From a checkpoint of a small transformer trained on Wikipedia.
Training: a variant of Adam for these matrices, 756M tokens.
MLP neurons of a small language model. Each row is named by its layer, matrix (gate and up: input weights; down: output weights) and neuron, and shows model dimensions 16-111. Each number is 128 + 32 x the weight over its row's rms, rounded and kept within 0 to 255. Numbers have three digits each. A neuron's up and down rows have the sign that makes its largest values positive.
After each neuron's rows, "fires on" lists the tokens most often at its 100 highest values on Wikipedia text that the model never trained on; "fires before" lists the tokens most often just after its 100 highest values on Wikipedia text that the model never trained on.

L11.gate31:172126129090146122137075150122151153124107158079101120145144157135155155155080098122115132128178098095145029143118098099136120178088138152132130142191098126211114102165139136085128077193005132104142102151185106121209094106119116145138115151124125115165150129143128157078131163106129130140
L11.up31:155182100131076108123142165144121177133120138131103111143158096125130109126126103155199169143077199122100135212149138067123142136082090153109066091188155133149112109169106162142091172121121087112126192184143118133111147125126074100105084227108151083162121124131129121133156179112150120153
L11.down31:098115123150148161095118159110144100177151122096057131100041106123190140111099134138124149129091119133105162048238112067097130137080110129143118092179159144160099110168130108069114082150117128131172115175199067114105131117099061131142176171149105160173094097148110195109154129042152081126
fires on: "\n"
fires before: "|", "\n"

L16.gate344:127093164107157141169125171152092142128160162110138130108115142121139120146175149145107078140124123124142155111216155160189144127161081172065192170146145122149130121147130192104151138080131120179154154089060130087081082117096088115123138131101162146144125065167122135089121159226147112088
L16.up344:179133116129125133129090155131133083085124135139111093087188090171060084187141141118205107155159116139160096151146164093179095111127158201105135143171117086111129165130202185089137093118162113140153124155111122180117123116113079118133152160129119124149152122093142101165212177129144180147
L16.down344:135105149101119082092138111168142162107141096122177189113135173117078175154140113137158169107199127122139061193130095073122100137149139108180136128130148149088181144092122164135118143195093114134103116154122111088133157114150135126072092123130123150127124149170096140109095116088130132114
fires on: "4", "3", "8", "5", "6", "7"
fires before: "5", "3", "1", "0", "4", "7"

L2.gate319:081164190089143112104123133123153091162189131116131134101102159129114170134131128103072123163168167129061135115096072156097146145163109120136145147175116144145096085028123115145092133195091112151157129108111097087128088168121122099122140084210145186089120143147143126132089088148176142142
L2.up319:151136122120126138141153175113121195092147108135163046133119060150160187126058123115126117187140161106104122123138154155106088096147118109097055161164179126116105128098131163098104146086151113065144134136164102141158134199159118110076110165136146120146044127095101119100174125112101118177
L2.down319:136105167147128146127107128142156107149139085173100128118155165129135150164134142099135164151170100147107134044092107115124178115114112170120157193087119186131143117072159093124141155192103137199147081166106109139111092101113111044128137107152173113075128132156179145103073116170217113138
fires on: "\n", "A", "V", "C"
fires before: "\n", "."

L16.gate274:141106160086089150125106189157139117187045079086114121165191145141103163153117098100137148145150104099147118142188106148163143089074104123148105107138168023090136083119176171123076126097159116114189082108082121122125152093120133204116129132128112114121167128107117173075115152121147144132
L16.up274:111127200091143129184110156095114140185161122136166167108172186151131115142090121161121134102123097128094103148138135150055143098134043114117135068126182106103094088212119165152107111191149155083160158098169219164121150089183165119176150129167128113136092088158126143138128147117120099103
L16.down274:112146130140158113116102207097114109153145179166123155106088079145120126105165148138178113099099137071123154111188134149156120133126182158104149111221174163127132126135136184148112133134142089060155130125141098192138144165098184116080118095150058180112154165183142114132185199172186110150
fires on: " ", "0", "–", "1"
fires before: "1", "2"

L4.gate104:067163116187136115116148131104105121147094154152107123138130163144132106154106172101164087134147128151108119181131108154136068097159183143172108140133091107137183091144154117135115179096146142103146120147064072105046127078165125116121113106176124158137149122118099123078053147194157118181
L4.up104:193148113165111154130150113170140162132161152147103165130137147121124113140153196136142126133158166144134174131130107104106061149124157122133147204148113149166152167178164096147120192186163149119123110104164087132116185105087201129141068145114211071136150105158126129047182117116097127160
L4.down104:144113109100174099096130078153090106097190141123150101118152118141110115136140085139141155179089071129096141130092061123085200094134074144106161119119084073072119166061070064103129097101093107087115136144095125110120094125117103126102170096148125194152162129138093152190125216112092131082
fires on: " |"
fires before: " ", "\n"

L6.gate84:108132126160094131119101143099079170113138146171103130114138147156136182090089113106105126116141109153119092118149166071087038090050113140076102156120140144148113107154176168103112123185184132106105105107105106158099106148102117191139133121109124142112122069126135146138173107176115083111
L6.up84:158111107158054152163116109124114124038157122087085114115129154133141142140133128129088068098184131142090130143093147160129104204172108121130115134117128128088169115216135185143150144159109152103138103094100123144119139161070109150082085138178141126067179090132090102094189153113053070114
L6.down84:131163161187091104116158111107109133143126085114083079113093121128139150099093178163150205128111154141098090138168165095164128090153146103159180141137170074152147109149149149134161121124078114172157129150128035144143169201100162066134133105186127120138170122094154134130136069089156135140
fires on: "'", " Edward", " playoff", " Robert", " Roger", "ren"
fires before: "s"

L4.gate118:086158073175151103118162137144106129126090148096120063130092165137142184124155107103163129128164126140098069174080210162153145112162171155125155180164108131117173097126145102101121126116066103146108124133151134155115073122134140139118109078103163145162093110143093183144133073140114094097
L4.up118:180155117187070092059132085118097122139087142119133113128093115160112102158156150111101170126135097073148181121115145163131138109088148132122122128152154148109135118135084162094124067158120136099137128120144105175171213077076154154137072162068131053127142155077102144108095134142137155136
L4.down118:134101098159171200108141163141140088086132143084113099080106084100187094123113177093138138183114187106162116143051123092152181115119150151095123136076137093113158063158112127108116122089086130085116100161120140132093104066080122113104203169128126118097146168104158119157091129096076109149
fires on: "9", "7", "3", "8", "6", "s"
fires before: " |", ".", "\n", "°"

L9.gate281:092127153167107108139092180124105089150195163101117146126147105119108087103145114161050075073126085138104087101173090122165121103169148130132152104139085163091151085159092158123090152104092085117138112133126169080099097107127071111129130137138160157100053124127076073174084156158126119111
L9.up281:132147169103154110172117134121080175127143158091116179122119121124114179154164147106131096073116151124111174127125076140168106149116127119114104133160076197148166160068132123175124158141155101060122090077131094122089118148088113166118085142177159059203108083075065140149121123145135173128
L9.down281:103246109139149137074112142107089155124167141118146090133179094151141111126164115097104113125178100044122159148134180143112108120133131102105115086121163106094116096117082110100118118077222107084161099134121151159139162127128133154151141198125111214142156165111118103147117118120086141119
fires on: "==", "---|---|---|---|", " ==="
fires before: "\n", "---|---|---|---|"

L15.gate427:154129120065143066140106108162187161135136150158136158125144146112099204134110085069134128130148153084148039082108149127148131082131138180131075142142126120127105159113152079095133112101158136130119099187131137118135080151104132099121137208180139089195098093139150155091189114182133107190
L15.up427:104085088114145128129110108076105107123132129119173131149142102117107044132150146180078118142113056199121126190167140117124133215121059120113151066110158167193115110101128126129187151109107143205109087119185126159108124085118121147165116138149151132129065143132123106173121118173123091142
L15.down427:079092090055132119130152122167142140119154104079139189091145145133119128165139130130060116149135139164121126099101070129088186131125139125096108078122022141143132135088158098129101071111170123106121144137166154120171070135122175137145060132140144083143098136143143039110129154208150143180
fires on: "%", "3", "7", "8", "9", " |"
fires before: " |", " ", "0", "4"

L11.gate121:103133097151206128154102131181116131073064131124146136168139155110124141155136093183126154183087109177116151117073116131153118204122176125118103123132120127066120067067137173098130103131146146115134140155082104128084110133146215148109072132179133124130096135162122134091139101156074113186
L11.up121:172152166092103089091077149171144101188121177102139067140140128089166173143102120080149157127168163137053115124164121123169117209086083096158112175159157141129145100097162157059132078121145073095125084115112091138098113182125172111146091159088120087167088128098169083112150158149145227211
L11.down121:120134141134188143088156193108130123114085148153114164105159119110068095105154088101110190139114088117117130154117127078152218095064166137116121112087111161110134051109192169086131169074103107141198188160158170092111136116145190125117058083192068141153186114140151101138157073115155180112
fires on: "\n"
fires before: "-", "\n"

L13.gate423:123124103181136139118118171124155169163133163160144141119157173137112136100129132125182116071165107095176081035164073119153097114105158129103136163120139103148096133117087104124121147161209168151085174088145167155100118112142115087170135147132199127095114132111114185100126167184098159211
L13.up423:174139063125155181144107157102096096087123149110144154098145142148104088119182137175145145151135120164136104073089090119126115147147154122118151081075104150187097081107135119149115195155158114150069119148108121097095137113154127171144107174114090098107179108102145143149152111097175127157
L13.down423:063110154118097151153146099137121125162126114150098133156107127169132113169133105141092142165178165183182104042110158139144140169136182126119115154101138104128149147113060082105134121127068198136125110122121121146111131082124118129138061086126113080080142145155131120148084131134160124110
fires on: "6", "0", "5", "9", "4", "3"
fires before: "″", "′", "6", "7", "4", "0"

L9.gate531:128089147144105097113177117127139162145161135136133075139126199113167127108162098202122134099082146167125122204147125136116114129108087106106075132113113170081210164196130115120095124199118141100119093051136149093107098125037135152142062133099101135148094106158129120147127159134134147138
L9.up531:134105189072141120116120091130189078167104210110156105128072082121117173145139124106176155068135142173066168117144063156148105140110182168079093160195113155084126115121116141188150086168176142131100086125134087087087096201122203121150077134132121122119170083099174139158179196138105151129
L9.down531:136059159067083110094081128135152144114222106188143127112134160095108118152099153126102130142079136121174075174171092137140095136087098073108079123114153152102142141091117166112105145143136136091148094100125147134145118175131116154152090180121138113146091102062153125187131136147084146174
fires on: "---|---|---|---|", "==", "|---|---|", "|---|", "===", "===="
fires before: "\n", "---|---|---|---|"

L5.gate462:126110154155128086123142159117090179129138130169143181143132171111131156149124106087127132134164095155140129145086147097174160164116123147058127136104074140113111123140056167130162104144128106142161124107139141127118151124154151122157097118123224075140091126097083069105102161154172172139
L5.up462:125136107158095133141123102140210143098113093072103105150134142187121123161183081083159137153150103128149100050133124134164106042165177157072148123156097129134152152121176107111082166123191121182202157154158136103099164124164096128102105095152060080187145082130136145087202111120141154139
L5.down462:145153155134222161142125113108117088111103141153066130096168176195104166078140112152159165121160159077104139166116131081145079130153061143155121126123136111115079136134052133176135059131080035133082124112117143126154141126054127153147135175164188077142106096127073129160127112111111139133
fires on: " "
fires before: "1", "2", "3", "9", " |"

L4.gate18:184123137198206154153136079096064154122089148079075117115143147162089172137154107104118169168127143142142093128100122171156026131149181178069164151050139182093133149152176119105109109191136183134090132092117109098136128058098156122142092157123160133131156107084087144142136079143131084123
L4.up18:145110070174144094113137157169138085156106123138145086118076147168158145157112149085224145101062162113110160130180158161132130146126095149207134089135044136155130150144133114151114147131199070105184155123148130102101127124162135161169115197156145079120065127108178135088130132141119093141
L4.down18:100134085157138173139139116049106135123132140054085177107146160097102149110149104128155171151169078077156096110133143089119124095055119097084153137154142083065065128155098161166192114102128217129136101096106158139142159098123175104086181106095138105099200164142096106107189090135136113116
fires on: "\n"
fires before: "-", "\n", "="

L14.gate4:142137096049132125043088165083137128157152100205152176068078148170121151166078128175117207131163140075108127146131122157125120117172096143143114118111155100161111084137124145094119067170128154134153097116095083118108179134134134155146150179152149112120122117138044134100116148128113136114
L14.up4:100126084113135103165114155161125136090122124156158134109105125122091113156085185090171108101102114130091125153129101149080144101113083129075105163124115157088087115119187111064166120172140124148119173175071073033170125145161129065103099133124121101165101140132147098057132100062157136142
L14.down4:131138129152115091140139145189073146153097137176117155142133143137077122155116100135154139109111129134151151106162086128131143146072174122162143123093096066123121082092145126147091134106140117056119082083136166094130077139138137164122151114152117162136134125130124135069146098127157130006
fires on: " |", " of", " a", " about", " with", " and"
fires before: " ", "---|---|---|---|"

L14.gate681:093136106128105097125143131129119131106162139128148163101111122120106108101082090218126172067123045098086090162094150131077110113140137136105148104100094119146160101121156116123151099121183185131120103056122081080176101104165147187131135184117078185113147141147124124072115140106121148146
L14.up681:130158130088164137125095113079091161112118167164128144133149139131064080148134136179137152076100114157141088134142207113165134077130124120081161097174196131150122123098127174123140097071144138164162193123158146092176117156102096110121135165146119111104167131140065083123141116138116146105
L14.down681:094180131086098128167065123161154095151149140145134133122075150162099100127126141159137140112107068136142128125102156124100109119104142181154123163090125143129170141105183135113135081175153097078072094093133100131143137101133181150166082161138081177104161130178143107100194136135126141070
fires on: " of", " about", " ×", " =", " to", " than"
fires before: " ", " $"

L11.gate16:138121157117102096169136144150118169088140142183105146079080125101088100172108105188060144115083147125185119071151136155134117134106160095081123210120089126169187150118135160105110113180136115128200101105128118111143092159043157138146131150179122115082162128164132041137154116085121146093
L11.up16:141142128091128113102175207109194157152121171123144058166166119077145157141146140088123110139140165132096142104117123118124105136106140144075112095148140176171124134123085120148112182136145100101134122126115100096100165172113152185163107116137124165100147127114127103159184136105094107111
L11.down16:140080109144117082081099176097143105144153052171104162111161192127175139187153203132063136119116094081118110173176130151059168143137139088133094106208154115149129104095076131114102161193100128037146115130157152110083119162130089195144089149144126097096070101104174135119127143127078111079
fires on: "===", " =", " ===", "==", "\n"
fires before: "\n"

L4.gate698:112154102127112154101120211123171150141135085077142148177115052161119111046137082092125103092122139082083112125139088125150077154147146138113158131099086147177128119225169146200165136111192104105172128127187120113116143165151107157149104129114155139107104120161160180142074179141112116124
L4.up698:097094118162127116048126122101127141121108113188085095099097154046098086122114162172163114160117147109081179127078101091079115174179085111157111074114140108206122116112148131124145102127122121103155143155137128146102114187147153092144098110126120092091110109161145150125099149127126033125
L4.down698:142143128107125130197163116133096113120147154108138143164152148167162162135127138096107142131122135138190108129147173159189128099063130138125154161146117158087121130113103142137120127135134109142108138111113147112134117097114116133123148159159122158147120124093110104128146096115162166131
fires on: "\n"
fires before: "-", "|", "\n", "|---|---|"

L15.gate375:103052156195123113106160070120194134184162155085059125088166075156119153081143129101174103134204105129091054145192158118122141132176110096092127162113158152152140119148153103068134138159114118114142200074136104140087116115174123154137136163119111126165181107094040142138124098076186120150
L15.up375:155134094120182174177157145093139090085108108114128132126083039073148140206096103126118148192099126136136133150155103122163129175110032103107169060135151141168156122104090162168169132156123143139172123109108106107086143127157133111146115153107105053159143159084152122128150118114114169128
L15.down375:130139123109193152136162110117150121144178124173204065094137085090056101130144119116149127142142116083159128098100167111126147179098127105128169130149112140096143126070150098116113159112156120104137153104120158132117138140094110147123138122121147101119152198205112184139177146170169135154
fires on: "\n", " (", "-"
fires before: "-", "|", "DST", "\n"

L14.gate693:142182183122155106136166129133136162145159184128100124128091160092162126113069093165095177138137127084133134186114075179119134121123199114154120142113099138129120171174079187166089116064126173077092141143174109156162164141157199120123137139155136111051096148135097119130075102156146109196
L14.up693:152108151122156079129148162104176129147103107176083120140131104115076122149202100136148179136056164138103155124123078146059155124079058167129108110067141125113119115155156113184120124131148134119158128086116151137070118133196120145118091206144144144050122171152141124128175123103137128130
L14.down693:133161090107173064111119144109111147148041109153142140143134155135133124099134151137121104054132185080189141155122107168087159089095142150118132132140140167187165147111136095133106096093158115099167147058070145144109111169137142109153111036131130111116122121131172102121103133105164095028
fires on: " =", "===", " ===", ".", "==", "===="
fires before: "\n"

L5.gate237:141171115129060151144135153095164135186149183146117123146145109166104139166108129153122132068130121193125134110100155202116141164120130045124108106156147133150119223120174147175145150142100134120120170129152133135072099130161100113145131118142123080091108096094110105163104043148114112169
L5.up237:165128045135183143197139115107107204140185161092060176103142154091082145091195127162163129085160112063121132135162127113160128122198158100121161088086136113128161047172134147130086142173114145127130072116154145095112104157131087108103122139151139110146110081207140137093133086129096188165
L5.down237:070155135105071117132086155140151097121146112156188103140123103135185143189088140092062112103152121218117134174144141152077189176118116137135109148139148147155111202075129084150134182111138159110169090148116073138139153105125134117127145057100099101081082160119107142162154168110129137104
fires on: "0", "3", "8", "1", "5"
fires before: " |", ",", " (", ".", "\n", " –"

L16.gate259:148087081148106186128107141111121108119165109158157152117162104093116175134196084130163172109113097132089123111171076155160134105097153159159074132118158084166135174124144094190085099166109129125197166112136169146098084112103161080115149112080161118107179124098155148105189138208131154150
L16.up259:141113080103132170116134170083161127125085167129105151171221057147150098144119127154122146136157079115146102075123142045188093165179151171156124193188130156115165107132139096135109121157078127152102114197200167086216101138121100093125149132132145155063109116095102094083121144162143111136
L16.down259:129094118144164129111117159123133106103127110140115089088150139087160127137129148127088159059142119122143152118177126125131150087097130104072154181114098180122125087131149092144173095113110077159075165143131094066120204163130062115112104137137123108091103129124113142160099094175124134191
fires on: "0", "2", "9", "8", "4"
fires before: " |", ".", "′", "″", "°"

L11.gate159:115163125097092127101129092094112147110125140116151136133086145158112171068080083136160143188073099142151154112127116192074132137074105125117162056054110078058125154175091145145103084129119143115114144147149086168113095066142171113127101148180145070119136215192110121108153117160116099084
L11.up159:145147031175187064112104105125162154084147101184121174049113127097112113107127153119089176126046153143160151143108154150071071162134130141182128107114230113135144095141125138138132166151118109122121110127151128151142133142123163114162142221096201146118083136178119155143130059094164126149
L11.down159:062093088071153152181153092120117136128167108174131061159168066139143117114124095076158079115163147108094146134168100126121176131114081115134120165140160186095097182119134155112187128115119115130145164151120123108138149097131146104167137091067129122098131127119152171112196146050114135166
fires on: " January", ",", " July", " September", " August", " February"
fires before: " ", "1"

L3.gate468:102087200122139084159152131174120126129101121105129097114139134124093135108136100049074098091144132134135094124126103152126179124154106122138175117125103141086100145111129110117105103132119096089112086121086105107123192098069126099201153077140103126130094205134135134102145096105156137169
L3.up468:124107093148111093132157124145128144139163167136112106119057167135183148177095132134091097130107145144020108144083112110145104112127078084122123155127142131148133097119211136114111109180145162147113149161123157117100184186098135159115117127151098064121158162157182150093147199152137122136
L3.down468:180188189135110108184130163078130113110130090086194135158139080182106162138157136120077174088175116110172134108176117161094170101117102172157106068145145202123071152137138117132161163120146080159151121109176146114128083080129138115110136105165206175095144129127093145137149099097180182139
fires on: "\n", " just"
fires before: "\n", "-", " to"

L12.gate276:135111161158145064140130151150106152142078171111129164150097127215159123099079072137104069153159126153159079194073143181125136169108133117085172178132154157074099091114110169079142149113098114114137152123143078152088168075139163034111039151155167134141143146066152103119114152137098136169
L12.up276:163113107164178152140114125106110082108128173081145117174127136127168151083106090098096144128101162143116153109067159132141127113151173150113171100095131160131084177091104066172118107169123144153082122135107151175120126141190145155145123121040100138114161127089102154148130083152096142118
L12.down276:141141153125115136093152175164146158157114145141115145206181144127154127079097138112085129255115134093135131124119160100107069139074134120131136143143120140092104080108131126147181184100106125163153156126098155087128156113107172106074084115087138158149118129138156110121140198147131175139
fires on: " |", ";", "1"
fires before: " ", "\n", " BBC", " none", " C"

L16.gate60:148097168099133128179115102095073119090096180110081163140159111127108124145123179095146099090107140092128074192076156093153113164151136132157079143133073139137120188068137125089103141124133050127130119099146139148135158122137135132129083177170149120128111099083108096137120154166092132132
L16.up60:155104109108131165147074103153116148122154154158136120165137116112136108164116113075202114118149109120128076123087124106167136094134239109137129233166166128110123145074145110130160142139122102150123170128147124141154122144168113186127082102116129097132110102135135157129189189136077170156
L16.down60:164110141122147147096120118138118133176133078115092112118143159132162105156204108099136118115108129119158114094130114150138140160122091095079127090109127138110104147132113161136205170143087000131144085158108146068135109111125098091135111110155158155090123065094086155117098163239134122099
fires on: " ", " (+", "1"
fires before: "0", "1", "2", "5", "3"

L4.gate492:158187099104131108123137113185147142141092156100081102163132154132101086131178101130118121144107101113132102138063124094184090142090151089078149162122098119181156114137174144118100134104175106184126138183135130118088126093030100077107144113193112138113076100075110096149134073145163082090
L4.up492:097069138164093145193113169100154125102173092128179151152150077106155165108119097127161096119155085134090131071125086091097173134118159125108134144097147152170123111141178108126111135102133066105134132152143114147082170131120102157149134140114136132119116126119132110146208079154114084129
L4.down492:164153157057105128095128109186091137118103126113122082157070108145158139134129128027158114161170117089171125169129111102088186125146094134115131089074111120120090088103128146155097135168113132128165076075079179110199113159093077083139111144128077103095141147126196124119127132143109131112
fires on: ")", "-", "t", "n"
fires before: " |", "."

L2.gate659:125143139116127088162155162107108143136117152090113159130129110079083170149082125119077073142089121101099096135106102179190087195147144126159116130168102179095048098085141093143111103150128076076130136111093077091092166099134137096126127106089129178144113198148065106068179094165123161152
L2.up659:183142113133185164125149149114108143111147110169102129106100246107232109149059128078165099126142122150139132150126146111094118140147125133091115139171129121101181089167102095099190089140133116158066145076138146120146088124130114123128143172146159154182146106179127176123159142163126108166
L2.down659:066087144093117055171123180109129167152118142147097159124185112097138100131154162139107119193078139122118143120119123218118143149110144095176125147106131096145069149084114140183089130137132132129132134132082126153164136089186133087131129131109143135133067169152116088100178164174131159106
fires on: " with", " |"
fires before: " ", " the", " a", "\n"

L3.gate425:150149107126169116116168151074108157085069134113149142122058124084038144136148140069152173154160177129127105120148143127147098148127131113114163064172107137065112119156154094189104178183125154137126146106111044084065093082097124119149065150086126133152134101098126138133152064135110207208
L3.up425:149174082156145134178077148122091159092120155075086096165171091191157115126120167132114114149134142157159107131106084111136090173131138195015126123089120153148089135164138181161109148147107142059110106149201171130151095116107172167081155140133148147148071054094120145114131150121166120084
L3.down425:121115130136142132132126075100083068142104131099116174084092113085073136136099074161125164121140133084112135160158146136062107124108126143107111128167128133145095186081206097118201142152127206107111149047085057114134144113075132105127097146140129090151145152087147127146127079208111156134
fires on: ";", "\n", ");", ")", " ("
fires before: "\n", "-", " ", " \"", " negative"

L14.gate514:119131101108150113176188160155143140128062121107161143119160146177159197110120109124163126166203140102115134145108133114161167110142089108180075105094129179149154154142128129125041137133138143137174104127075134164165128129126158132144151132146113183129153150183149141144188109126123072178
L14.up514:151157163117163198167142133069090084104122156103171143149128077141134119121158166101129138213155093129182072109120104132103125137125151117117141147114102115115087169157130150106100150157144168143131155129095195119109188116168093074142148109091159120151133119088084119130107104087131136110
L14.down514:167183182159132115110143151117067133142117134178119098158066051141115162153146122137101123079169125118148104162135122152169134059196170160141146149123142145093177112099130156092112126166111107081126127160174157145105107180142129178163102169094076144180113128148130143156140159134119183182
fires on: "9", "5", "1", "0", "6", "8"
fires before: "1", "2", "6", "4", "0", "3"

L6.gate518:135126135119080090114120153128132074105142122140122156111110103138085137158083151115132149099123126134137081208096137176117125090128159138168085208152062133152105151099094093064105133120089157149157138136106081092130111121092126063075097131133150129123112142100095186091152097107192106165
L6.up518:128182221095145138184109153152169127131098086133168141072173197175153111132108140105116118160067184096149085135122141095109122144141096127113113169130089144184122123114161164128127157129144118146099157089100124165130096149153112086154141110121157080109046155116105024080087130127110134179
L6.down518:081108056172096176139197123123081114126149147095144158156198127113153149134136161155161135129140072146119158082122120117084114165110155074090128096119154184120129122078116076105160183102136148158130159115110182186120140106112193163089155155173123162091154163105166132147130158189135086148
fires on: "===", "n", "ac", "cor", "don"
fires before: "\n", "ous", "'"

L3.gate427:113122129131087085138115121147107135086082103117125110096084121141177144136081096043141133145173160116115117097125136217100087098142105148167122133110084134154075092141157141160075167098105116110069097114141181123176125106151139122158097161150170126138140189109102169091163090193138180196
L3.up427:147079142093103138144145137120148112111060110201078071109082159146131186243089136130078113064116161086090137157142170082080100161150097136135120122132142164181151094108111118165126181108172112122164060114142065137107124165143062119098101163099167132113131146088190181106122152103099110120
L3.down427:090126146108091127138118098127115134101136166032116128176171135117142126094158153121143154174117092140156151075161153160114123120097136159132153119083149127135159146131161090133083170119131106178125126103048235177186158070116129138154208118141091143111176117163133128116146099162186186187
fires on: "\n"
fires before: "==", "===", "The", "|", "In", "He"

L15.gate571:174103090167104101135154127092167097127131150114129134091139126161085105090162188149125124165127082108169092146113090116083166151101201162131150135123127145150152181109152125077094086110141136113175178136132123142103125151133210162184103130105115143127149156146163169156162065103164098146
L15.up571:106143080143089117126149115148091081145125195124096155058078116130111103141124164134093147120064117092151051156119147166135177135104151133166092095111174089107135094125165111089099098163145146123152186155110122145107163154132105143121091142150100155139138124182155119096170138078157144137
L15.down571:135172104119134150059117155147115159104053073083188099144157079164163150165135091149165155034088112128135127144113128106158053120189135161125161114110064135118096090166136146145068157154141172138086113124075129070170143143092113070082139141108118096125090093116154141166138200125077170131
fires on: "2", "1", "Ch", "load", "+", ","
fires before: "0", "9", " ", " file"

L12.gate685:095171135175131133134073100159109121136121161153092135118140150155086107055130137073170108160177108135151115105122178173146120098124159151126171157167144111137134137077063114092142091104118116063121127148094130118173099167103215158135156137085118127158127105166136186122138115140068132152
L12.up685:140153134139128132083138079152140133102114152146094096128117110108125130081089134132116111141074124118127186174154133112136105153136187146183146124105123152143153131144097112073099099116108096127093153131198160196151124196056132151130117181175124122209143106127084149133130096122112136170
L12.down685:124122126109099117173063141140124197096111120129117139122132200137115101086210154105153103045141121145127089082115158136091145115100119156113135128138161092057094148096136133100143149141147107151134093110116129108130124130160115102122146116084088163124207090186165170161151166097086121143
fires on: ",", "ir", "fe", "f"
fires before: " ", "ty"

L16.gate485:148064197012118104170138208135169086100094127101112138069099095112084074143109104108145178137105098153116119137128115117099102149149152117148107127090116050169056169105189145084165141124144117112135139154167170090159159128144130156117101140149111096108136100129143112147165124151065100143
L16.up485:130165123135141079132116204069095127149149103099186129130154143164087099098112124157169188126184145082095162160101098106195132115127198058156141079050133155135136125169074178114116135183168074149145178125154150118101129087110145113139153150128106144139208113122106137159086055088146133148
L16.down485:135179195097142130138144199100129097137166083170030149121120183047098052100161140093091111127095171156144189161230134118193181093070116135102120126150088123099104042118093101122135159090161176115149104102125136165171137164110115129081167130124063131182154123144123072141148169163161109120
fires on: " ", "1", "4", "0", "2"
fires before: "2", "1", "3"

L5.gate668:100116092169144118121066120088120182161140116134053158140149106153111143117168171088089147054120118168115095121074191184158207172068204152152165155138119110162119125145133052162115149152120101110159122131146158173095115109059072094160080085119124096039101094155168164094136106141165165093
L5.up668:164045148152139131157139107089176111127160142200135197166213101117063089098154141145105178086079076143095113132103092181161114086199118158117118167119103085131145159090136124104137116100128123156126084098185152081125153166149142139139123152157116185128097128153119075097160103143122079088
L5.down668:085172130173135169146083197175068098136109070106150029079116185145116082156125137138155156143151110138138118108077133093092101159053133099095122050110125194116118114182182120148125176124110120132136138159088139185168110097108115129122106090165142082066166168107162096144125162157114169137
fires on: "0", " name"
fires before: " |", ".", "0"